From a checkpoint of a small transformer trained on Wikipedia: 9 layers, 10.9M parameters.
MLP neurons of a small language model. Each row is named by its layer, matrix (down: output weights) and neuron, and shows model dimensions 0-127. Each number is 128 + 24 x the weight over its row's rms, rounded and kept within 0 to 255. A neuron's up and down rows have the sign that makes its largest values positive.
A block is one neuron, or neurons of one layer that tend to fire together. Before each block is what it responds to, as a language model described it from the Wikipedia text at the highest values.

Description: Non-initial subword pieces inside multi-token proper names and titles, often in tables or lists, such as Bu-en-avista, Für-sten-walde, Ghost-b-usters.
L5.down197 [129 127 116 115  92 159 147 134 138 116 125 107 137 142 112 137  95 128 102  87 151 107 118  94 173 132 126 140 132  84 148  94 133 134  96 154  96 156 143 102 114 139 117 125 136 132 144 107 104 133 147  90 134 140 132 137 114 125 137 165 132 168 136 102 112 124 116  76 144 146 175 169 122 164 192 105 144 143 129 158 146 155 121 124 138 152 124 107 176 116 138 124  77 131 123 115 114 148 131 115 144  97  96 147 105 127 146 164 120 143 133 138 108 141 137 143 111 138 151 126 135 107 144 155 118 190 136 174]
L5.down208 [146  92 150 108  89 114 144 123 112 130 168 147 149 143 168 112  82 156 138 141 133 166 123 161 128 128 113 119 100 132 110 113 134 130  97 143 152 113 153 125 144 154 152  89 136 141  93 109 148 128 120 146 125  90 137 143 154 116 110  91 142 136 140  89 142 126 138 141 128 148  90 121 116 113 120 151 135 155 154  84 106  99 125 175 148 133 114 135 111 116 126 138 158 128 120 115  97  99 193 111  92 128 123 105 131 152 120  75 118 150 105 141  97 118 170 108 111 150 128 118 134 183 125 126 130 156 112  87]
L5.down230 [132 145 127 173 133 142 101 145 145 127 103 135  76 146 108 140 132 113 182 126  87 128 115  85 139 148 144  86 142  92 106 194 109 134 122  97 149 149 116 132 132 135  54 155 135 121 144 153  92 143 156 117 172 118 106 127 105 131 134 130 129 143 167 140 109 118 143 123 106 126 129 151 167 140 107 131 105 124 137 136 117 155 161 127 124 146 133 121 137 114 120 135 113 145 145 134 102 162  90 117 125 112 112 115 132 119 104 118 144 117 101 112 107 110 166 106 148 120 107 107 133 132 149 101 171  93 137 145]
L5.down333 [118 173 112 130 132 139 146 136  82 136 140 113 120 133 146  97 126 112  89 110 124 169 107 157 141 154 113  95 105 134 131 110 144 166 128  96 106 115 102 134 109  97 108 136 126 176  91 128  99 132 111 137 116 136 135 153 113  99 161 144 124  93 104 142 101 184 133  86 108 150 103  94  53 127 163 143 124 140 151 140 165 116  96 146  92 109 131 134 111 153 124 137 163 124  94 117 162 144 148 125 175  95 113 106 107 108 134 144 130 151  71 128 149 104 105 140 122 160 139 127 163  83 178 129 121 121 120 159]
L5.down354 [115 111 139 140 132 145 168 184 149 167 199 181  85 131 120 164 125 155 155 124 137 143 119 142 135 123  94 109 102 181 126 116 127 130 127 172 125 140 138 132 116 105 115 125 149 114 139  69 139 163 173 167 104 170 122 105 123 188 139 166 122 113  96 128 115 122 115  96 111 106 126 122 149 107 109 141 160  84  94 142 109  96 131 143 119 138 137 151 138 165 128 108 133 135 128 105 155 148 107 187 147 104 135 126 124 132 126 126 164 120 104 125 163 142 140 119 126 152 124 111 168 142  63 125 148  80 121 137]
L5.down389 [135 119 143 137 117 117  95 101 134 108 124 118 125 129 149 157 122 146 203 115 129 126 212 136 121 120 121  99  81 140 123  93 153 147 165 121 122 145 115 115 119  89 114 141 150 126 130 117 119 126 150 114 126 153 113 178 118 130 161 145  94 115  99 122 197 160 113 135 147 129  83 149 176 107 111 118 101 125 146 154 168 105 101 169 131 129  98 121 113 124 149 131 106 159 137 110 127 199 156 174 124 125 142 102 149 110  78 118 145 116 127 120 110 111 119 148 152 148 113 119 146 142 114 116 125  89 122  96]
L5.down400 [131 118  94 113 110 105 128 136 151 130 125 100 141 122 116 139 121 127 123 107 132 149 119 143 126 113 130 155  88 111 149 119 115 123 120 124 130 145 125 116 121  85 108 102  96  92 122  97 134 124 127  92 132 105  88 129 142 126  95  99 128 136  88 127 130  88 131 147 105 140  88 112 120 122 109 100 159 132 176 130 151 108 120 120 111 140 162  98 160 136 150 159 116 132 158 114 149 116  94  79 142 145 103 102 143 108 137 116 128 146 136 128  99 183 159 124 130 149 132 134 129 100 150 128  83 142 106 101]
L5.down595 [111 114 121 143 155 133 138 120 144  93 143 133 138 133 128 123  83 120 125 147 119 107 115 138 160 113 120 100 135 113 152 132 107 119 110 117  90 141 134 158  82 137 132 145 166 159  88 101 114 121  80 113 133 129 143 125 145  98 119 111 157  94 152 125 108 167  96 112 123 120  69 132 116 136 153 154 133 105 107 156 158 133 131 121 101 100 133 157 101 177 112 151 161 142 149 121 193 121 118 126 127 153 149 106 150 132 178 136 168 111 159 154 140 105 121 149 146 147 132 128 114 154  78 113 117  84 140 159]

Description: Middle subword pieces inside multi-token proper names that recur in the text, e.g. Gobert, Gravediggaz, Yesudas, Sønderggaard, Guayaquil.
L6.down338 [144 144 133 149 119  88 137 146 113 132 109 130  99 101 144 129  87 142 140 126 132 126 145  89 142 120  92 136 103 138 128 166 141 122 112 122 108 122 127 136 126 115 151 121 136 108 150 145 143 120 145 126 154  96 148 140 108 107 111 115 127 110 101 105 152 140 132 112 100 103 117 151 115 117 113 119 141 148 117  68 175 146 117 106 127 112 134 135 117 168 105 112 123 165 133 120 255 115 143 127 121 160 149 103 118 137 105 104 152 111 132 139 140 185 147 137 125 133 131 101 140 151 148 131 145 109  98 124]
L6.down634 [157 167 105 140 136 140 125 159 156 118  89 136 127 116 126 176 238 167 118  75 110 132 127 152 104 156 140 116 140 117 129 145 107 102 127 135 148 119 151 125 141 130  97 120 155 168  95 111  89 133 104 155 121  90 119 118 113 120 159 127 114 123 131  95 119 136 109  79 122 121 100  80 147 132 138 108 130 105 109 130 157 120 157 103 129  91 128 101 142  87 128 117 118 125 129 134  62 143 127 132 138 147 156 131 136 123 109 126 102 125 117 105  88 146 134 123 150 126 139 117 155 112 154 136 124 131 123 192]

Description: The first digit (usually 2, sometimes 1) of a four-digit year after a day-month or "in", e.g. 2 August 2012, April 16, 2026.
L6.down249 [ 66 125 141 130 136 106  78 166 160  71 175 116  75 116 141 120 123 146 183 111 148 124  65 114 145 124 114 167 141 156 149 140 139 138 146 111 179 126 165 125 113 114 118 141 101 120 145 147 138 116 144 162 104  90 100 105 143 116 114 133 121 148 168 144 118 152 113 125 134 132 143 113 118  75 161 120 134 106 130 143 147 156 152 160 147 144 141 101 126 113  95 132 102 159 135 171 134 168 145 112 157 118 129 107  95 155 119 116 121 112 120 107 145 120  78  82 155 117 128 106 133 121 151  86 106 157 177 146]
L6.down504 [126 167 141 119 124 145 121 126  89 151 128 129 143 121 123 142 154 119 148 129  84 132 105 115 103 126 127 142 146 142 119 110 125 144 149 122 136 161 127 146  90 105  90  84 115 152 102 117 115 132 158 134  94 115  86 157 148 140 114  99 100 125 119 122 151 178 136 123  93 150 139 159  71 109 135 129 127 143 152 114 161 145  93 156  98 153 142 117 157 136 170  92 104 106 133 132 131 124 112 103 128  81 134 178 149 118 124  97 111 170 131 138 154 193 178 124  52 196 105 150 125 129 120 149 109 134 161 143]

Description: Short word-piece tokens, mostly "y", inside rare or foreign proper names and surnames, e.g. I-y-engar, Tenn-y-son, Ad-y-gea, Emer-y.
L2.down29 [ 93 153 109  98 125  92 136 150 114 159 150 117 123 147 129 152 147 100 117 118 137 157 141 144 135 118 149 158 181 113 135 112 110 109 176 141 128  91 114 156 126 149 101  85 129  88 134 123 143 151 135  90 122 135 122 181  76 135 111  93 149  99 161 140 111 155 129 115  76 139 168 148 149 144 144  67 136 159 147  89 148 107 115 126 130 126 124 143 104 138 134 134 144 100 111 127 127 166 140 102 136 155 107 152 109 136 141 130 118 125 118 110 123 127 140 146 137 179 118  83 150  92 158 122 155 110 123 127]
L2.down99 [150 143 174 132 122 121 165 110 126 155 151 131 109 134 144 163 167 136  94 138 112 129 100 132 137 155 136 133 122  73 159 101 113 186  89 153 169 168 145 112 109 114 117  91 135 143  99 112 156 135 111 140 141  96 159 150 128 156 155 140 127 120 157  85 132 161  79 139 141 143 142 147 115 131 149 144 113 134 107 102 150 110 186 133 127 105 145 132 159 158 155 121  92 179 119 117 164 125 126  91 135 136 103 134 144 113 142 104 125 110 162 101 102  95 151 153 151 162 155 101 103 125 132 116 113 130 157 129]
L2.down245 [127 122 147 160 118 111  89 111 118 116 113 114 138 144  86 163 106 133 107 124 114 140 143  80 150 119 131 139 141 156 110 146 159 147 107 100 133 132 152 129  92 136 121 117 115 134  99  91 137 126 159 108 152 103 164  77 145 141 156 133 163 138  90 114 109 123 122 144 110 148  92 121 154 130  93 114 142 134 129  97  88 149 104  92 133 135  94  92 117 139 101 110 135 107 137 121 128 135 131 145 158 138 117 132 106 139 157 172 112  75 113 114 144 117  84 123 131 112 130 132 113 114 111 105 154 126 125 131]
L2.down375 [102 123 124 121 131 143 142 143  99  81 128  96 176 168 135  96 149 101  93 123 104 129 127 120 100  97 130  80 114 136  91 160 115 125 130 139 128 152 156 180 136 119 126 150 157 137 139 139 135 144 134 141 126 115 106 147 128 109 158 105 157 175 167 117 161 135 153  85 121 132 132 121 124 111  93 115  73 156 118 100 113 126 118 169 139 117 152  96 116 132 109 109  87 149 131 150  96 139 116 103 132 126 102 135 121 149 135 145 183 145 148 140 121  95 133 145 128  97 137 115 160 150 139 113 128  87 132 128]

Description: Occupation, title and nationality words naming what a person is, often after "was a" or "served as", e.g. politician, botanist, CEO, advisor.
L6.down46 [ 81 146 122 101 113 138 117 151 155 146 138 140 107 110 166 150 140 144 147 154  79 130 131 111 106 176 124 164 169 122  74 121 109 124  95 125 100 156 154 168 112  78 110 115 155 132 135 130 125  85 112 155  98 116 135 130 158 131 139 121 140 131 112 120 135 139 184 117 124 124  99 125 122  97 152 156 104 176  88 121 128 134  77 125 150 157 110 107 118 132 158 208 144 129 123 132  99 153  91 142 135 157 133 138 119 110 151 160 150  98  90 122 174 141 155 141 119 139 139 176 112 116 149 147 105  98 103 141]
L6.down434 [131 125 144 141 124 173  95 122 123 149 111 172 144 130 125 123 107 146 124 155 143 125 107 138 119  81 129 148 145 216 149 154 129 131 108 130 126 130 129 110 180 116 141 162 124 129 117  82 136 119 103 106 173 105 126 134 125 110 110 209 149 101 114 148 168 105 119 118 168 117 108 158 100 154 126 189  93 115 103 152 155 118 120  97 102 166 113 104 109  89 165 152 164 100 155 157 134 136 125 140 151 113 139 114 120 159 110 117 148  95 143 113 102 136 104 144 139 139 127 135  81 136 168  96 129 111 151 149]

Description: Tokens that close a noun phrase: the final word of organisation names (League, Association, Federation), closing parentheses, and ordinals after "the" such as first and fourth.
L5.down21 [115 119 151 123 154 131 100 100 168 124 142 137 154 144 163  96 150 167 107 115 141 142 138 114 105 162  95 117 142  88 127 190 106 130 118 169 154 136 138  86 159 119 116 151 162 137 165 153 135 110  85  97 102 124 153 119 130  97  61 123 142 129 135 140 112 176 107  86 109 132 121  84  88 134 100 154  96 137 128 133 105 106  86 154 145 104 111 137 150  93 122  92 127 137 103 143 153 136  98 151 152 107 169 183 138 154 150 142 177 104  70 133  97 141 122 156 117 158 148 103 119 143 129 136 104 123 174 106]
L5.down91 [136  82 164 148 114 107  71 127 165 146 120 193 113 131 142 157 113 191 157 125 142 170 140 179  99 147  97 120  91  91 129  97 130 122 137 130 151 135 103 152 134  90 134 132 114 113 107 105 139 128 131 170 132 132 102 100 153  97 118 182 124 108  86 152 159 156 184 172 137 138 150 135 115 147 139 201 146 131 147 140  73 121 153 119  86 124 116 121  95 151 129 134 114 100 124 125 132 106 130 150 159 128 130 111 129 125 132 147 102 133 101 104 140 124 138 111 111 124 107 138 100 115 137 147 107 143 160 171]
L5.down260 [ 80  78 156 134  91 122 139 116 118 138 135 106 182 108 147 116 115 142 144 113 127 131 124 122 118 152  92 155  97 159 160 102 144 117 134 104 106 138 136 112 159 113 125 136 140 129 143 130 126 109 160 159 112 109  95 122 142 122 173  98  92 107 126 168 140  95 108  89 155  87  65 141 129 133 107 143 137 121 122 101 100 118 111 143  94 138 117 129 150 166 137 138 119 130 122 121 165 174 158  94 148 119 139  85 141 114  88 127 151 107  96  95 122 182 113 129 104 190 163  91 163 123 132 124 153 118 135 101]
L5.down371 [105 146 136 133  88 123 112 102 131 106 158 100 116  96 103 104  94  99 122 108 112 105 128 115 135 110 134 135 157  83 128 119 136 138 176 102 106 195 113 138 110 104  82 128 142 155 167 131 148  95 135 126 124 179 167 135 101  87 121 159 128 124 146  82 133 128 124 143 135  90 124 118 122  88 107 134 139  97 168 145 151 106 135 151 131  93  90 137 130 107 134 132 113 121 154 132 164 114 145 136 112 106 124 123 167 152 106 101 137 138 118 139 132 146 113 166 105 127 194 159 137 176 131 135 150 126 142 129]
L5.down447 [135 168 117 154 136 141  89  86 156 136  91 141  85  89 115 138 135 127 114 155 128 131 144 118  96 143  78 124 106 108 115 174  99 117 153 133  97 126 107 163 114 120 138 177 133 133 157  93 108 103  69 136 157 107 146 129 132 120 122 130 150 109  87 169 128 110 139  74 150 129 116 171  70 154 106  89 129 150 117 115 111 127 104  92 136 125 161 101 116 141 110 161  97 116 158 119 121 160  89 134 133 133 107 125 122 120 117 133 147 100 184 174 112 139 124 136 122 113 150 110  81 136 134 121 122  90 140 168]
L5.down456 [140 157 141  78 120  99 135 111 152 133 115 137 107 152 158 130 103  77 124 111 162 108 119 163 141 113 107  93 137 108 133 118 126 119 108 114 155 172 113 103  99 107 137 162 100 102 136 140 117 125 121 173 103  95 152 120 157  88  92 120 129  96 110 148 146 154 152 140 141 131 155  94 136 143 111 113 141 134 180 174 122  97 148 119 134 132 131 121 131 145 128 152  90  99 118 110  60 148  99 107 114 161  97 138 117 149 151 129 145 116 129 118 130 141 109 134 100 121  86 188  92 142 107 153 140 151 110 142]
L5.down517 [142 117 120 151 134 140 138 147 162 164 113  73 133 104 144 137 161 120 134 118 149 102 127 153 126 114 114 104 149 165 136  89 127 143 133 115 114 136 114 154 132 149 157  77 159 164 140 142 159 148 133 153 106  77 123 141 164 180 153 150 159 112 140 121 149 136 113  84 115  97 150 106 117 110 107 148  75  71 142 128 192 145 114 117 109  96 145 140 125  88 139  94 130 101 134 112 124 128 133 102 114 148 126 158 115 169 130 120  64 119 150 148 138 117 121 100 103 144 117 148 143 143 143  95 153  98 145  96]
L5.down600 [136 134 144 139 165 151 129 146 105 150 103 125 127 114 141  94 156 147 139 136 138 115 100 138 111 140 140 164  97 100 129 116 106 122 191 143 102 131 141 144 111 117 133 138 160 115 114 134 111 163 126 145 141 110 138 153 122 128 168 159 107 169 155 119 142 136 125 129 113 163 153 160 139 125 114 136 120 120 107 112  72 117 146 131 182 118 113 103 170  99 128 109 124 145 159 119 216 136 120  94 129 144  99 134  75 131 142 161 133 131 112  84 160 135 152 170 126 162 138 166 104  98 165 114 100 131 147  96]

Description: The last digit of a four-digit year, especially after "in" or a month name in dates, e.g. 2023, 1958, 2004.
L2.down26 [186 131 155 104 160 136 149 128 107 143 113 107  74 118 189 140 109 109 201 146 121  92 183 160 146 123 114 155 117 126 159 116 137 103 102 105 115 162 150 142 120 114 136  94 133 109 144 115 128 171  98 127 150 139 113 125 123 120 131 116 150 111 122 142 110 158  68 136 134 136 139 140 125 130 128 111 114 143 119 116 135 103 150 143 122 130 118 142 109 148 145 105 132 126 186 107  83 155  83 151 127 158 139 172  91 141 131  97 131  95 158  99 134 105 104  81 167 110 134 127 106 153 132 153 169 152 193 101]
L2.down519 [ 76 166  89 117 124 113 152 104 116 136 109 136  96  92 143 136 122 149 129  97 153  90 143 126 130 114 163 150 123 154 175 156 140 122 145 151 116  98 157 143 127 136 149 111 122 133  88  94  86 119 121 138 126 102 143 115 120 128 162 101 186 135  70 133 111 133 111 114 114 174 111 150 110 111 125 116 128 120 148 120 151 120 155 117 110 148 137 130 114 141  80  88 153 148 135 127 140 118 139 104 141 148 149 122 120 101 135 109 145 135  90 138 151 172 115 113 115 112 148  92 106 148 141 130 103 151 143 148]
L2.down535 [181  84 127 105 121 147 143 137 121 147 129 152 126 127 123  95 135 121 121 159 133 103 137 120 138 131 155 137 128 146 113 204  74 135  89 143 161 135  98 172 133 112  95 134  94 146 190 128 154 134 103 108 173 161 131 139  99 117 118  99 111  97 149 123 142 109 171  98 127 108  93 109 137 105 146 165 130 148 137 122 141 121 137 106  90 113 137 113 136 123 125 158 136 143 102 148 110 159 125 106 115 117 124 102 126 136 139 171 127 149 149  94  93 112 115 161 100  57 131 116 111 119  73 109 120 130 127 159]
L2.down610 [108 120 108  87 107 136 113 116 127 113 151 176 120 138 104  71 122 158 137  95 164 129 129 125 156 144 173 125 120 152 100 128  97 150 110 165 147 157 129 123 145 128 137 137 112 145 114 105  96 110 124 141 124  96 128 102 116 134  92 130  82 109 170 187  66 126 158 120 120 159 131 102 103 149  91 131 105 125 154 101 133 136 123 147 153 143 131 127 125 135 125 149 163 162 106  87 133 156  91 124 123 160 126 136 179 116 122 108 116 115  96 148 137 105 155 139 162 110 132 148 118 119 164 170 130 104 158 107]

Description: Final head noun of a multiword proper name of a competition, league, body or event, as in World Cup, Football League, state election.
L2.down11 [ 47 102 128  88 116 103 146 115 171 133 121 151 115 112 141 135 135 121 160 156 123 158 117 114 102 156 178 124 131 148 141 108 162 143 161 152 113 174 140 175 139 110 138 105 155  37 145 148 128  89 148 185 128 127 164 121 108 120  82 105 133  89 130 111 141 135 128 145 117 155 125 118 168 101 145 118 147 152  98 146 135 137 145 153 130 129 150 144 134 171 129 103 117 119 159 149 130 113 144 127 168 106 156 115 141 156 124 145 181 128 111 103 130 119 117 127 132 158 129 104 107 134 100 138 105 155 145 115]
L2.down54 [156 146 155 142 132 156 174 163 123 172 112 125 177 124 126  85 148 164  83 124 139 141 128  85 129  93 118 118 158 122 151  94 156 135 117 123  99 159 137  79 123 161 143 110 119 112 108 121 121 130 141 139 147 137 149 111 127 127 163 158 128 154 125 134 121 149 103 116 155 119 164  88 147 131 119 177 102 155 133 103 117 127  79  97 168 139 107 119 114 132 120 121 141 142 150 150 113 108 135 131 161 127 147 127 122 159 129 119  91 131 147  79 141 188  88 167 132 195 142 105 143 143 139  95 126 165 159 103]
L2.down118 [114 147 107 135 115 113 137 150 164 144 113 158 135 104  66 160 164 129 148  90 127 144 174 146 191  95 133 108 144 126 112 123 122 102 153 110 130 124  62 115 105 121 110 169 142 127 150 132 117  90 146 111 143 119 122 126  91 173 151 138 168 121 124 129 146 161 134 136 101 133 125 125 144 152 118  79 125 172 152 156 138 125 160  86 107 125  80 136 136 120  94  99 136  99 127 128  74 142 147 105 140 130 147 149 148 106  97 160 113 101 159 136 112 123 161 137 128 110 118 154 171 120 103 117 104 135 132 135]
L2.down380 [141 174  92 128 153 109  98 141 134 120 112 144 146  63 114 145 128 130 151 129 124 161 175 130 147 101 118 175 109 119 140 106 114 118 146 129 106 122  94 115 115  81 113 116 130 113 181 106 156 104 125 150 163 139 138  97 123 122  78 108  95 129 131 143 122 136 117 122 170 131  77 146 128  71 104 141 106 129 133 192 112 170 162 108 127 140 131  75 108 120 135 118 145 146  69 138 121 120 166 123 130 108  94  93 110 152 113 174 120 160 137 130 120 109 140 124 110 159 121 144 110 123 126 116 122 155 150 121]